{"positions": "rope", "rope_fraction": 0.5, "init_std_o": 0.0102, "init_std_down": 0.0051}
MLP neurons of a small language model. Each row is named by its layer, matrix (gate and up: input weights) and neuron, and shows model dimensions 48-111. Each number is 128 + 24 x the weight over its row's rms, rounded and kept within 0 to 255. A neuron's up and down rows have the sign that makes its largest values positive.
Before each neuron's rows, "fires after" lists the tokens most often just before its 100 highest values on Wikipedia text that the model never trained on.

fires after: ".", "il", "ot", ",", ":"
L3.gate65 [114 162 177 119 120 163 125 142 158  80 131 186 137 104 137 108 132 136 131 146 113 107 100 103 148 156  85 121 125 138 132 108 128 107 168 113 109 132 113 106 143 121 101 148 117 104 142 120 145 119 118 124 128  97 146 131 122 149 123  93 127 104 155 147]
L3.up65 [ 92 185 139 141 111 168 142 127 152 110 171 152 141 119  80 124  96 139 127 146 152 144 113  95 149 166 101 132  82 115 110 132 139 119 168 111 115 118 104 111 129 136  95 137 179 115 119 135 134 107 139 125 125  89 136 160 133 148 110  80 129 106 118 125]

fires after: " |", " ", "l"
L4.gate743 [124 107 145 129 118 129  74 135  96 122 140 128 174 145 152 139 113 171 108 134 129 128 135 102 165 136 122 134 144  99 116 118 141 135 110 183 158 165 103 109 101 122 116 138 134 147 114 127 158 127 110 167  93 127 138  75 148  91 101 130 110  84 160 136]
L4.up743 [110  94 138  97 129  82 136 152 113  97 113 125  92 140 124 148 197 136 103 131  72 138 109  87 106 152 138 124 158 115  92 196  97 101 111  86  92  86 138 124 140 115 102 119 148 104 124 168 167 141 163 104 143  79 114 138 110  89 134 102 112 130 134 143]

fires after: " ", " s", "f", ".", " |"
L3.gate718 [121 140 126 122 101 135  72 130 115  73 130  93 106 151 146 123  64 158 132 134 119  94 100 165 160 167 130 148 152 119 103 122 153 163 173 124 122 156 142 145 133 164 133 179 133 121 109 141 141 117 109 117 121 148 125  97 162 129 124 161 173 163 143 163]
L3.up718 [102 134 154 147  91 134 112 162 129  98 100 128 153 126 135 134 122 120 115 111  85 108  83  98 138 136 159 143 157  98 111  96 137 115 182 130 102 128 135 106 128 114  98 150 166 136 131 157 119 145 145 168 132 123 126 120 152  87 130 114 134 160 150 109]

fires after: "-", ":"
L3.gate515 [120 142 188 114 122 174 142  83 138 146 108 154 136 149 158 151  99 120 126  88 115 140 158 148 102 112 109 115 119 145 160 164 146 119 181 112  86 143 140  75 143  93 112 112 120 102 119 133 147 160 192  98  98 139 145 100 145 126 152 103 136 153 121 100]
L3.up515 [ 89  84 117 121 103 127 148 129 123 135 113 137  59 103 132 191 157 105 151 134 104 129 127 109 124 121 143 143 176 157 101 120 127 149 142 136 120 138 111 140  98 143 130 120 149 155 104 198 109 130 157 134 180 119 125  93 113 132 107 149 109 146 129 157]

fires after: ".", "\n", " F"
L4.gate366 [107 129 135 117 163 108 157 140 126 138 180 171 123 159 124 121 127 128 146 109  97 140 131 132 141 145 122 100 100 142 120 105 180 143 132 121 146 119 107 136 114 113  97 138 112 132 139  56 186 146 111 135 121 153 156 136 125 179 132  98 158 144 133  96]
L4.up366 [112 113 119 131 155  99 145 140 128 127  80 122 181 140 157 134 135 134 149 122 166 116  80 123 170 128 105  98  99 108 125 150 116  98 135 118 124  83 125 138 110 162 116 149 119 114 128 165 101  78 141 116 142 131 162 114 126 151 134 158 172 142 145 121]

fires after: "S", " P", " S", "C", "P", "I"
L4.gate247 [163 192 170 110 124 190 151 117 142 114 123 128 129 189 117  74 151 124 149 114 115 113 134  92 166 132 130 122 148 150 116 110 143 152 140 114 116 100 142 111 117  98 106 103 118 126  92 120 154 128 151 170 147 171 142 129 109 106 105 133 137 131 142 117]
L4.up247 [116 180 133 147 114 160 118 160 144 121 136 115 175 172 138 138 106  93 166 172 120  95 127  87 107 128 136 153 113 181 123 105 131 108 135 130 138 130 143 102 117  98 126 127  90 153 102 116 110 133 100 141 155 151 111  93 151  99 135 119 108  82 127 134]

fires after: " |", "1", " ", "3", "5", "6"
L4.gate484 [136 170 118  95 105 176 128 151 137 122 135 116 141 151 114 139 116 173 161 156 131 109 128 136  98  96 148 127 109 118 161  45 152 129 162 137 103 140 147 105 153 100 120 113 175 140 136 152 116 144 118 133 150 122 120 120 150 112 128 133 132 133 121 126]
L4.up484 [ 97 143 117 156  89 112 158 158 131 136 117  99 105 115 131 159 164 102 120 104 115 147 125 117 125 126 164 121 169 132 117  98 115 138 140 136 114 139 185  88 134 121 134 139 142 134 138 146 137 157  92 134 156 149 117 156 135  86 129 102 108 110 103 198]

fires after: "l", "al", "ir", "oun", "ill", "un"
L4.gate763 [149 114 116 123 124  91 175 124 147 125 130 148 120 121 101 100 152 113 147 124 104 110 143 146 105  97 124 150 132  91 186 126 148 114  78 109 134 118 125 159 127 168 158 133  92 117 126 118 117 123 146  82 149 134 117 152  91 146 143 120 116 128 151 144]
L4.up763 [126 125  92 150 113 124 116 161 163 103 141 138  99 136 113 128 113  96  97 133 127 159 149 159 139 109 185 164 132 122 143 129 154 163 108 106 152 114 146 129 115 151 154 122 151 114 143  98 139 100  81 106 140 128 115 115 102 135 113  93 142  90 104 115]

fires after: " the", " ", " C", "2"
L4.gate546 [133 107 153 130 127 152 131 115 120 125  91 148  99 121 140 146 167 175 107 133  96 108 104 122 118 102 126 160 129 119 113 113 129 143 154 122  97 139 156 139 133 117 102 180 165 153 119 129 132 155  73 170 126 141 130 110 156 113 127  67 176 131 118  77]
L4.up546 [129 126 183 144  99 126 116 138 109 145 151 128  99 129 131 144 149 149 151 135 124 103 104  89 100 137 121 140  93 171 140 130 138 161 146 123 113 120 175 131 128 113 138 118 137 113 143 127  95 135 101 162  93 140 131 136 149 124 100 107 134  97 133  65]

fires after: " con", " D", " d", " R", "t"
L3.gate226 [ 89 145 103 156 133 159  76 121  85 124 124 138 148 144 105 132 130 157 167  90 137 129 142 121 118 151  94 105 101 176  86 117 143 117 120 103 124 137 139  97 120 131 151 107 144 148 117  82 164 126 166  76 164 152 158 124 128 134 120 131 133 141 108 165]
L3.up226 [180 133 129 135 123 144 126 118 134 140 135 127 134 160 129  94 118 143  92 140 155 148 118 107 112 151 117 111  92 124 118 116 117  81 152 140  74 137 150 113 102 108  83 110 126 126 151 133 146 135 161 117 145 144 141 146  95 113 131 146 106 139 123 144]

fires after: "ub", " A", " p", "g", " P", "A"
L3.gate647 [162 129 164  99 134 136 143  90 167 137  99 112 129 158 135 136 104 122 129 121 113 120 161 133  90  81 116 118 124 139 134 169 131 103  51 114 150 136 139 136 119  95 140 139 120 111 180 149 166 161 135 140 143 147 129 116 142  92 155 126  97 168  89 147]
L3.up647 [189 141 107  89 103  91 136 148 148 149  89  91 134 155 127 157 139 145 127 128 137 124 123 135 119 129 153 125  91 122 112 111  79 141 114 109  74  92 157  85 117 121  91 128 151 141 129 131 134 122 137 155 151 110 149 119  92 167 118 149 144 160 168 139]

fires after: "h", "b", "m", "l", "r"
L4.gate270 [ 98 171 192 115 114 118 122 114 168 146 113 154 144 125 137 132  77 129 116 154 124 144  95 121 138 121  86 136 121 127 148 136  76  74 114 123 101  80 125 143  81 125 137 117 112  91 107 157 145 126 155 121 123 143 165 101 155  95 164 169 158 154 110 116]
L4.up270 [132 160 148 106  93 110 118 100 101 128 117  96 105 104 131 152  94 100 132 146 181 120 106 162 156 156 151 127 152 114  84 106 141 135 112 148 130 114 111 121  97 127 108 144 117  92  96 114 113 109 157 159 155 179  91 157 130 124 135 129 150 137 160 149]

fires after: "t", "h", "l", "f", "it"
L3.gate399 [126  96 163  61 117 171  83 102 110 103 139 130 120 127 109 127 111 136 164 152 119 111 118 167 140 148 103 125  88 130 106 126 163 124 126 133 114 108  93 128  81 155 127 103 142  97 114 107 164  99 129 102  90 176 113 116 155 111 137 163 162 149 100 134]
L3.up399 [132 117 137 102 121 144 148 128 121 101 140 115 115 108 170 128 135 137 117  75 123 137 151 108 192 127 151  88 127 105 123 146  78 116 165 134  72  81  97 120 122 124 129 104 123 126  94 126 124 122  95 126 110 153  89 136 154 107 151 125 143  90 142 172]

fires after: ".", " Ch"
L3.gate325 [101 130 145 112  72 100 125 102  98 128 143 136  76 127 115 112 103 160 140 110 115 155  79 171 170 132 126 127  99 106 123 148 136 150 112 166 114 155 133 135 117 152 119 179 136 135 159 110 127 113  89 159  93 118  92  76 119 146 172 120 169 150 126 120]
L3.up325 [131 142  72 147 168 137 110 119 116 120 104 153 135 163 107 201 161 113 158  97  73 104 136  85 114 104 124 130 110 133 119 119 103 140 115 132 179 110 124 147 114 162 123 175 101 114 103 161 125 118 152 115 131 137 161 101 103 144 133 150 138 116 115 151]

fires after: " E", " J", " N", "-"
L3.gate194 [112 156 139 114  99 147 129 115 164 181 131 137 166 142 167 124 123 139 156  94 153 166 143 116 124 146  94  98 114  98 147 120 115  95 113 175 132 108  97  95 147  97 122  99 160  67 123  99 106 170 159 132 104 136 130 113 107  99 160 175 107 169 158 130]
L3.up194 [108 156 127 130 140 138 104 127 175 145  99 129 139 139 148 112 162 152 121 105 131 109  98 149 158 137 107 134 160 116 116 143 157 120 161 138 124 143  66 113 102 137 116 171 160 188 157 110 102 120 136 118 108  95 143 139 108 101 144 156  76 111 157 141]

fires after: "is", ".", " M", "t", " "
L3.gate27 [102 156  99 127 119 134 113 151  81 132 154 121 145 190 143 119 142  82 102 119 142 167 103 112 173  84 115 121 133  80 121 133 122  99 167 152 178 147 111 106 138 111 124 121  94 144 147 141 139  86 108 165 157 126 133 118 108 129  96 110 134 121 149 100]
L3.up27 [ 86 120 139 154 156 168 143 106 148 116 164 145 114  90 131 102 141 142 145 125  93 165 116 115 106 110 152 102 141 141  86  97  92 125 140  85  86 133 108  87 117 149 164 111 145 142 120 114 126  96 132 138 165 122 124 136 116 139  94 130 121 151 128 126]

fires after: "0", "4", "2", "1", "5"
L4.gate90 [183 157 131 132 116 118 102 142 134 131  86 103 124 148 122 160 143 149  82 140 136 102 133 104 123 128 132 127 142  92  97 134 132 141 175 144 121 138 111 133 155  99 148 134 147 109  98 131 124 148  58 110 122 171 111 102 143 137  95 104 163  97 105  66]
L4.up90 [151 159 158 113 113 153 126 126  93 124 108 183 149  98  91 150 132 148 139 104 121 135 110 120 104 153 128 179  91 142 140 136 124 139 116 118 104 165 185 113 140 140 109 160 128 124 115 125 117 148 161 120 102 113 154  86 120 172  95 134 137 128  84 124]

fires after: "s", "in", "id", "t", "al", "ot"
L3.gate29 [145 149 136  89 109 132 142 145 123 106 146 124 127 167 103 102 151 155 134  82 148 185 155 129 124 112 150 147 110 132 107 107 113 159 169 143 151 125 123 108 136 107  91 154 122  94 115  89 109  73 132 131 110 125 107 135 111 139 135 135 129 126 113 177]
L3.up29 [154 127 121 144  89 185 143 147  80 130 143  96 119 150  88 143 130 121 124 122 131 150 136 153 143 161 112 122 123 147  83 121 116 101 139 109 135 122 156 128 124 152 117 165 126 137 147 117  44 142 116 173 162 178 141 144 127 138 122 116 164 132 107 137]

fires after: "9", "8", " ", " m", "2"
L3.gate763 [133 149 133  92 132 170 109 164 131 155 131 132 126 106 117 113 134 132 153 126 114 153 120 116 109 125 130 120 118 141 134 134 129 144 142 132 118 110 150 106 142 105 107 136 145 145 141 130 149 148 163 179 102 128 123 149 122 135 137  72 132  85 101  54]
L3.up763 [115 184 151 127 103 117  91 132 169 146 104 131 137 111 157 106 131 125 126 114 128 126 107 165 142  83 130 142 141 135 101 123 115 138 122 128 125 163 153 130 138 111 128 114 151 155  62 119 118 132 144 120 139 137 107  94 181 135 143  81 114 102 118  99]

fires after: "1", "9", "2", "3", "6", "4"
L4.gate616 [103  97  96 131 110 160 112 163  93 142 126  94 142 152 109 203 148 125 116 128 136 120 118 118 128 186 140 137 126 108 138 126 130 118 145 110 100 150 106  92 137 126  96 121 103 142 104 157 118 102 170 111 134 128 149 125 151 101  98  55  72 120 193 105]
L4.up616 [101  95 168 117 142 121 155 111 140  94 110 116 147 109  83 121 183 126 118 111 148  91 128 123 145  96 142 156 110 142 105  85 142 144 125 128 124 183 142 154 159 121 177  93  82  95 118 128 107 134 142 107 135 138 105 106 130 117 128  89 114 110 132 100]

fires after: ".", "it"
L3.gate715 [ 88 186  98 125 120  90 145 106 140 103 153 141 150 135 149 138 106 148 166 127 148 123 125 120 123 144  82  62 115 165 100 101 148 124 133 128 156 115 126 130 156 100 103 131 109 142 127 107 152 123 118 142 114 122 114 118 164 110  90 134 122 111 153 126]
L3.up715 [ 91 115 111 152 111 141 144 122 107 112  95 140 150 105  85 114 135 130 125 133 134  82 134  99 132 126 138 152 118  87 129 141  90 121 156 168 120  61 118 151 138 121 115 112 132  97 148 132 123 114 159 134 138 114 171 130 106 121 126  98 188 166 176 109]

fires after: " ", "\n", "0", "1", "2", "9"
L4.gate207 [ 92 145 117  88 151 158 182 127 128 120 110 123 149 123 123 133 122 151 160  89 135 105 164  97 183 132  78 131 133  97 105  94 134 139 159 114 133  97 136 197 139 120 131 136  94 130 135 112 133 149 111 133 113 120 125 118 119 113  84 144 151 179 116 119]
L4.up207 [ 96 142 113  93  95 129 133 120 128 107  83 139 141 162  94 132 150 168 105 126 165  98  92 137 109  85 112 154 117 134 123 150 123 144 186 103 134 109 151 150 126 131 135 123 116  83 116 205 139 106 144 113 131 120 111  81 136  90 126 118 129 133 182  90]

fires after: " t", " T", "4", "3", "T"
L4.gate545 [119 144  96 143 122  83 165 126 111 115  93  96 132 161 133 125 139 143 123 102 128 142 170 126 116 144 105  97  95 143 126 145 183 105 148 139 112 136 125 159 143 156 146  97 131 165 113  86 136 139 112  90 142 151 160 121 140 176 107 166 122 114 148 133]
L4.up545 [ 90 129 114 105 112 154 117 116  97 135 152 119 128 153  90 150 116 140 131  98 146 157 146 129 156  86 105 163 117 109 126 139 120 143 150 134 117 145 112 153  96  91 120 159 142 106 170 152 127 153 126  91 116 104  95 124 116  95 121 142 192 137 127 132]

fires after: "9", " ", "."
L4.gate168 [113 138  99 148  58 103 132 161 126 171 118 137 119 162 140 169 113 154 134 139 151 114 147 115 120 144 111 124 131 121 160 143 110 136 133 130  94 110 174  97 137  93 129 143  88 150 178 163 106  93 118 157 173 114 141 164 104 124 132 123 117  97 161 110]
L4.up168 [122  89 144 171 142 128 140 123 126 127 137 115 140 108 121 164 122 149 111 128 111 140 147 109  88 147 136 163 135 130 137 120 115 137 117 100 128 162 164 118 121 123 125 138 166 142 134 113 139  85 147 136 155 194 110 109 109 108  99 112 103  93 103 127]

fires after: ".", "ot", "4", "7", "9", "6"
L3.gate448 [145 151 135 113  93  87  88 155 155 137 122 144 106 145 108 135  96 135 140 161 100 109 112 136 143 168 122 119 129 140 121  92 141 154 118 128  88 133  90 122 137  98  93 101 136 136 171 119 122 154 124 106 132 119 168 127  96 169 119 139 135 117 164 131]
L3.up448 [ 92 135  92 177 147 128 113  96 122 112 139 142 141 156  80 168 116 148 154 125 123 139 147 111 116  94  98 124 139 146 109 105 134  88 138 117  94 103  99  69 122 116 131 141 112 122 102 133 110 150 132  96  87 121 133 132 110 133 120 110 111 147 130 122]

fires after: "ct", " R", "-", "1", "id", "."
L4.gate81 [141  75  88 116 147 184  85 110 154 126 123 118 133 142 151 130  93 116 134 119  89 116 134 134 127 144 123 109 149 116 155 114 133 107  82 128 111 117 137 113 104  91 116 103 183 146 126 134 147 118 145  87 158 138 107 108 141 156  98  78 136 149 116 120]
L4.up81 [160 111 144 135  90 123  89 167 113  74 138 134 138 120 128 105 123 149 155 133 118 135 138 108 121  84 122 111 108  95 142 134  90 133 137 135 121 172 145 163  89 141 101 128 153  93 134 115 119 157 138 150 156 129 119 116 150 142 138  86 165 127 129  86]

fires after: " k", " K", " T", " t", "k"
L3.gate369 [128 165 118 140 115 164 120 149 127 154 101 115 109 115 139 145 135 160 136 123 144 161 103 140  98 103 131 112  94 159 141  89 120 113 149 176 136 175 141 118 159 114 132 140 135 171 123 120 155 137 132 106 132 159 131 155 117 134 142 165 130 110 149 145]
L3.up369 [112 114 176 128 107 160 157 133 116 162  95 152 119 123  75 128 142 160 138 125 127 122 161  84 111 127 115 129 115 125 105 108 150 142 138 117 158 169  88 106 147 101 153 166 116 150 155 131 118 143  87 139 105  77 164 181 127 133 126 119 143 123 145 133]

fires after: "-"
L4.gate296 [137 117 154 165 122  94 138 114 109 122 121 140 126 114 123 126 127 140 139  97 156 127 136 134  97 132 150 137 148 104 101 161 120 124 127 136 103 123 123  91 145  77  86 136 155 173 174 130 156 175 134  78 124 112 160 112 131 115 136 166 131 139 155 118]
L4.up296 [145 154 114 115 123 101 116 112 137 151 168 173 110 131 139 133 105 157 126 112 167 118  78 144  95 138 109 164 151 139  90 132 138 141 144 140 112 146 128 106 110 108  96 142 134 136 140 142 125 174 150 125 175 145 122  81 128 112  90 154 112 159  79 134]

fires after: " S", " s", " h", "s", "S"
L3.gate494 [158 165 157 114 138 138 161 124 124 112 128 131 117  90 170  90 138 114 127 126 130 156 137 101 128 110 131 126 195 102 112 111 152 120  90 118 133 108 104 164 128  86 133 143 116 117 138 179 120 121 162 132 144 129 129 125 125  72 106 129 132 156 103 144]
L3.up494 [110  83 144 134 153 167  78 132 100 137 119 159  77 157 198 114 130 162 156 144 144 117 103 136 100  96 126 158 120 137 122 114 113 117 183 154 115 159 127 131 156 144 149 126 115 139 118 115 101 153  62 110 128 163 114 114 100 107 104 131 122 121  72 104]

fires after: " f", "n", " n", " al", " st"
L4.gate104 [116 169 128 120 117 140 122 125 119 151 164 107 143  83 125 156 109 144 112 114 116 137 102  96 140 130 132 115 222 116 186 114 113 109  94 101 141  89 124 125 141 122 138 129 108 124 134  99 152 130 150 130 128 181 148 135  99 129 116 101 123  73 123 157]
L4.up104 [162 155 117 145 147 104 119 148  91 123 145 156 157 112 129 100  82  93 125 147 114 138 114 128 146 158 110 110 122 168 181 150 119 120 178 105 157 138 132  93 131  90 158 111 103 151 135 126 116 149 120 146  93 136 143 149  92 194 128 151  89 170 173 102]

fires after: " a", " ", " |", "\n"
L4.gate449 [ 92 154 101 109 104 137 177 144 134 134 156 148 129 117 135 107 144 148 111 134 104 123 139 163  97 135 103 120 131  87 116  84  91 118 140 166 124 153 170 199  91 128 127 134 124 122 148 124 109 170 123 121 143 102 172 151 178 134 139 115 145  96 119 136]
L4.up449 [ 79 125 146 134  59 125 127 178 123 130 125 152 146 128  93 119 140 162  81 115 110 148 128 112 116 106 151 110 104 170 100 110  78 127 132 114 107  71 127 108 103 124  91 125 154 153 129 165 134 144 124 134 139 113 164 145 127 135 141 107 142 135 121 132]

fires after: " on", "ran", "n", " ", " in", " ("
L4.gate655 [105 129 111 159 129 147 143  92 168 151 165  82 132 100 103 131 136 121 173 104 143 116 129 131 112 145 137 137 113 102 169 144  98 133 157 136 121  84 104 101 168 135 164 115 129 116 122 179 138 129 140 111 181  99 191 147  81 116 130 123 144 137 113 147]
L4.up655 [115 121 154 122  81 153 163 160 134 175 131 147  91 131  81 132 160 163 113 125 117 100 168 103  99  92 121 159 132  77 137  97 147 139 144 134 148 138 130 144 128 102 125 111 162 107 129 133 152  79 112 138 120 167 132 146 142 120  68 114 103 136 133  96]

fires after: "0", "9", "5", " f", "8", "ound"
L4.gate280 [122 176 138 115 163  83 145 142 158 137 168 165 128 162 123 142 100 135 106 123 144  76 165  75  92 123 141  94 113 135 120 129 111  94 131 155 128 157  95 119 142 109 132 169 117 157 165 105 117 132  87 154 109 110 108 128 112  75 167 119 167 122 119  93]
L4.up280 [136  98 131 153 107 127 109 130 103 128 112 111 152 152 116 149 125 128 128 153  88 103 122  80 142 132 111 163 107 149 173 106 137  63 130 141 133 161 146 106 138 137 121 142 145 165 149  90 128 125 133 128 126  95 136  63 111  81 102  98 115 106  94 103]

fires after: "ar", "in", "il", " l", "t", "d"
L3.gate151 [113 137 110 154 141 119  95 105 136 140 128 135 158  92 128 147 143 137 155  93 108 132 137 100 154 101 117 126 101 124 142 144  99 132 102 183 139 131 131 114 140 100 111 157 142 160  93 121 115 114 136 123  94 181 163 119  75 171 154  95 133 114 105 169]
L3.up151 [167 119 100  87 129 147  87 139 113 132 130 113 122 118  93  86 141 126 134  91 114 149 153 160 106 143 107  92 117 172 133 149 171 115  93 149 117 138 159 168 129  99 107  83 130 145 126 102  86 153 112 160 137 129 117 141 130 144  80 120 139 112 114 170]

fires after: " D", " d", "uc", "D", "d"
L4.gate277 [ 93  96 130 142 130 120 133 132 103 142 134 142 181 150 141 123 123 145 133 113 126 128 114 136 166  84 116  96 148 144 125 134 161 139  91 122 153 126 120 102  73 142  90 170 104 142 121  97 140 144 203 108 153 178 164 115 172 100 123 119  86 130 136 122]
L4.up277 [168 118 114 161 121 156 134 122 121 121 144 141 110  90 123  91 115 141 107 124  83  98 174 109 132 107 141 134 109  87 181 134 113 101 104  94 132 114 141 133 142 135 170 146 152  91 108 159 106 150 158 116 166  99 172 177 127 127 144 106 123 141  91 163]

fires after: " p", "p", " ", " P", "ep"
L3.gate97 [116 168 129 118 142 122 160 123 147 115 130 110 132 191 118 106 131 113 112 128 117 125 156 138 101 127 141 152 117 129 162 149 132 108  85 167 161 137 141 120 130 103 106 133 148 120 173 170 134 130 119 112  81  99 153  92 107 113 136  77  79 168 146 102]
L3.up97 [165 147 149 136 118 103 169 129 176 113 110 152 127  87 160 112 134 136 138 148 122  85  96 129 143 142 133 150 138 125 110 127 147  86 132 127 109 121 140  89 139 116 171  85  98 144 101 138 137  99 159 164 127  84 169  92 100 126 123 115 163 109 113 154]

fires after: ".", "1", "3", "$", "0"
L3.gate450 [109 156  88  91 135 142 125 139 135 126 107 163 149 132 105  94 136 146 175 116 114  90 138 137 129 114 179 142 114  77  95 108 143 100 128 168 134 115 158 154  98 168 132 125 133 138 118 126 112  98 120 147 130 151 167 131 141 163 128 137 151  96 117 109]
L3.up450 [132 124 136 116  94 137 126 139 149 135 111 130 152 158 113 123 143 173 122 131 129 120  84 108 149 118 173 123 107 102 109 159 104 123 163 149 118  98  94 180 122 110 123 163 133 115 124 126 136 123 129 126 130 165 194 118 102 115  90 119 158 108 125  87]

fires after: "ist", "0", "oc", "5", "1"
L3.gate616 [163 101 171  99 124 117 128 132  99 104  81 117 129 142 119 145  78 126 178 135 155  72 105 134 116 158 105 138 123 107  94  97 129 138 128 194 151  76 129 135 116 142 135 118 160 123 142  97 103 158 163 130 158 131  97 134  94 144 158 139 132 154 108 140]
L3.up616 [116 150  95 177 130 121 125 149 151  68  80 101 137 135 158 180 120  71 167 121 132 142 155 135 116 129 120 103 166 174 118 157 112 128 111 149 148 133 156 146 145 110  85 162 143 136 126 132 166 149 167 150 137 132 115 143 124 153 138 131  95 124  83 135]

fires after: "0", "2", " the", "1", "9"
L4.gate12 [183 119  80 170 125 123 174 118 160  93  75 122 117 114 152 104 159 120 105 138 173 160 127 155 123 106 106 152 133 111 119  84 173 155 146 147 156 191 117 113 156 101 116 147 121 173 121 108 146 130 104 155 144 104 164 111 128 120  97 135 134 138 169  87]
L4.up12 [171 159 105 137 134 105 109 152  89 103 141 139 143 139 142 110 153 165 146 177 145 132 148  99 116 129  94 184 148 195 132 113 119 164 138 141 154 144 124 125 118  95 152 143 120  96  97 100 124 117 119  88 162 130 138 148 180 104 124 112 149 122 100  75]

fires after: "ch", " ch", "il", "r"
L3.gate443 [ 99  99 123 148 133 147 158 129 110 114 134 141 147 107 138 106 152 117 142 145 146 148 117 169  82 130 126  80 126 144 166 130  87 146 174 111 138 137 145 120 111 113  61 165 111 103 117 163  61 156 108 116 105  92 123 144 147 111 123  95 145 157 110 175]
L3.up443 [143 115  93 175 118 150  86 147 157 100 112 125 113 167 118 108 123 161 106 116 127 123 163 120 123 136 111 147 155 147 118 148 174 150 165 181  88  89 115 121 126 112 118 163 110 111 110 130 131 132 123 152 105 110 163 134 158 146 155 104 136 105  53 152]

fires after: ".", " |"
L3.gate110 [127 176 138 120  89 141 120 142  67 142 172 109 128 171 104 145  98 148 140 102 138 141 158  92 163 117 124 126 147 151 119 133 174 123  96 114 157 142 128 102 120 143 104 110 139 116 138  93 138 118 132 119 123 106 182 122 129 148 137 112 118 112 132 127]
L3.up110 [102 109 126 148 107 103 140 106 123 143 139 124 103 142 169 132 154 115 117 113 161 117 137  86 154 104 120  99 130  97 184 154 116  95 130 124 120 164 143 109  74 141 100 149 133  99 168 108 120 126 130 122 124 114 153 126  97 159 126 135 138  87 154 147]

fires after: " f", "re", " o", "ar", "i", " l"
L4.gate554 [129 145 147 142  82 123 134 124 172 135 136  76 130  93  99 142 100 127 114 111 111 131 109 109 138 138 131 118  89  91  83 145 108 133 133 190 161 111 117 130 131 105 116 175 102 146 111 116 122 127 151 128  64 117 122 145 131  72 127 144 185 151 116 151]
L4.up554 [125 140 164  89  92  91 117 130 144  82 150 125 120 124 172  82 130 122 143 172 101 123 166  99 134 147 148 118 141 103  88 126 180 119 128 166 131 116 113 152 153 124 103  64 134 143 124 114 144 133  91 117 133 125  96 137 105 137 146 140 138 131 103  96]

fires after: " ", "9", "8", "7", "0", "1"
L4.gate713 [126 123 132 148 100 114 117 153 139 173 132 122 129 142 104 164  98 112 141  85 177 144 151  71 136 147 115 110  83 125 111 126 102 144 157 134 168 130 130 104 125 127 140 116 164 167 165 109 114 128  89 139 143 115 137 167 139 120 100  91 143  92 148 110]
L4.up713 [155 163 125 159  90 145 135 107 141 123 130 181  91 150 179 131 118 154 144 133 104 111 106 158 107 150 152 123 128 144 184 173 121 121 124  99 136 202 122 123 112 142  81 102 109 103  99 131 145 109 143 133 115 109 133  87 125 155 131 136 141 105 116 135]

fires after: " al", " I", " "
L3.gate497 [143 145 138 116 144 151  98 136  93 155 149 100 131 132 123 101 108 172  76 143 106 132 110  98 164 128 152  84 185 118 122 106 173 127 123 129 148  83 111 113  93 172 152  93 157 125 129 128 155 122 162 155 125 115 168 104  82  89 121 147 126 115 140 105]
L3.up497 [152 115 130 155 125 102 113 132 101 113  79 125 149 150 163 117 112 127 135 114  89 160 131 100 138 112 176 120 126 115 101 129 152 110 126 155 122  85 123 124 176  91 141 133 160 188 129 154 154 132 105 109 164 138 169 122 117 138 133  82 149 172 108 146]

fires after: "r", "1", "2", "6", "3", "4"
L4.gate438 [105 129  97 136 144 142  94 123 140 111 112  97 162 155 128 131 135 124 112  84 129 113 153 129  97 138 151  93 104 139 113 129 118 112  89 148 121 160 136 164 132 135 167  82  99 123 136 109 124 115 135 140 110 154 129 128 150 171 118 128 142 164 137 138]
L4.up438 [132 138 102  96 124 114 185 137 158 125 138 108  92 180 129 119  98 113  93 133 150  97 121 112 128 106 162 111 153 127 140 162 164 141 146 124 143 106 120 160 126 123  97 126 102 131 128 137  99 138 170  92 131  98 135 119 134  96 145 185 198 121 115 138]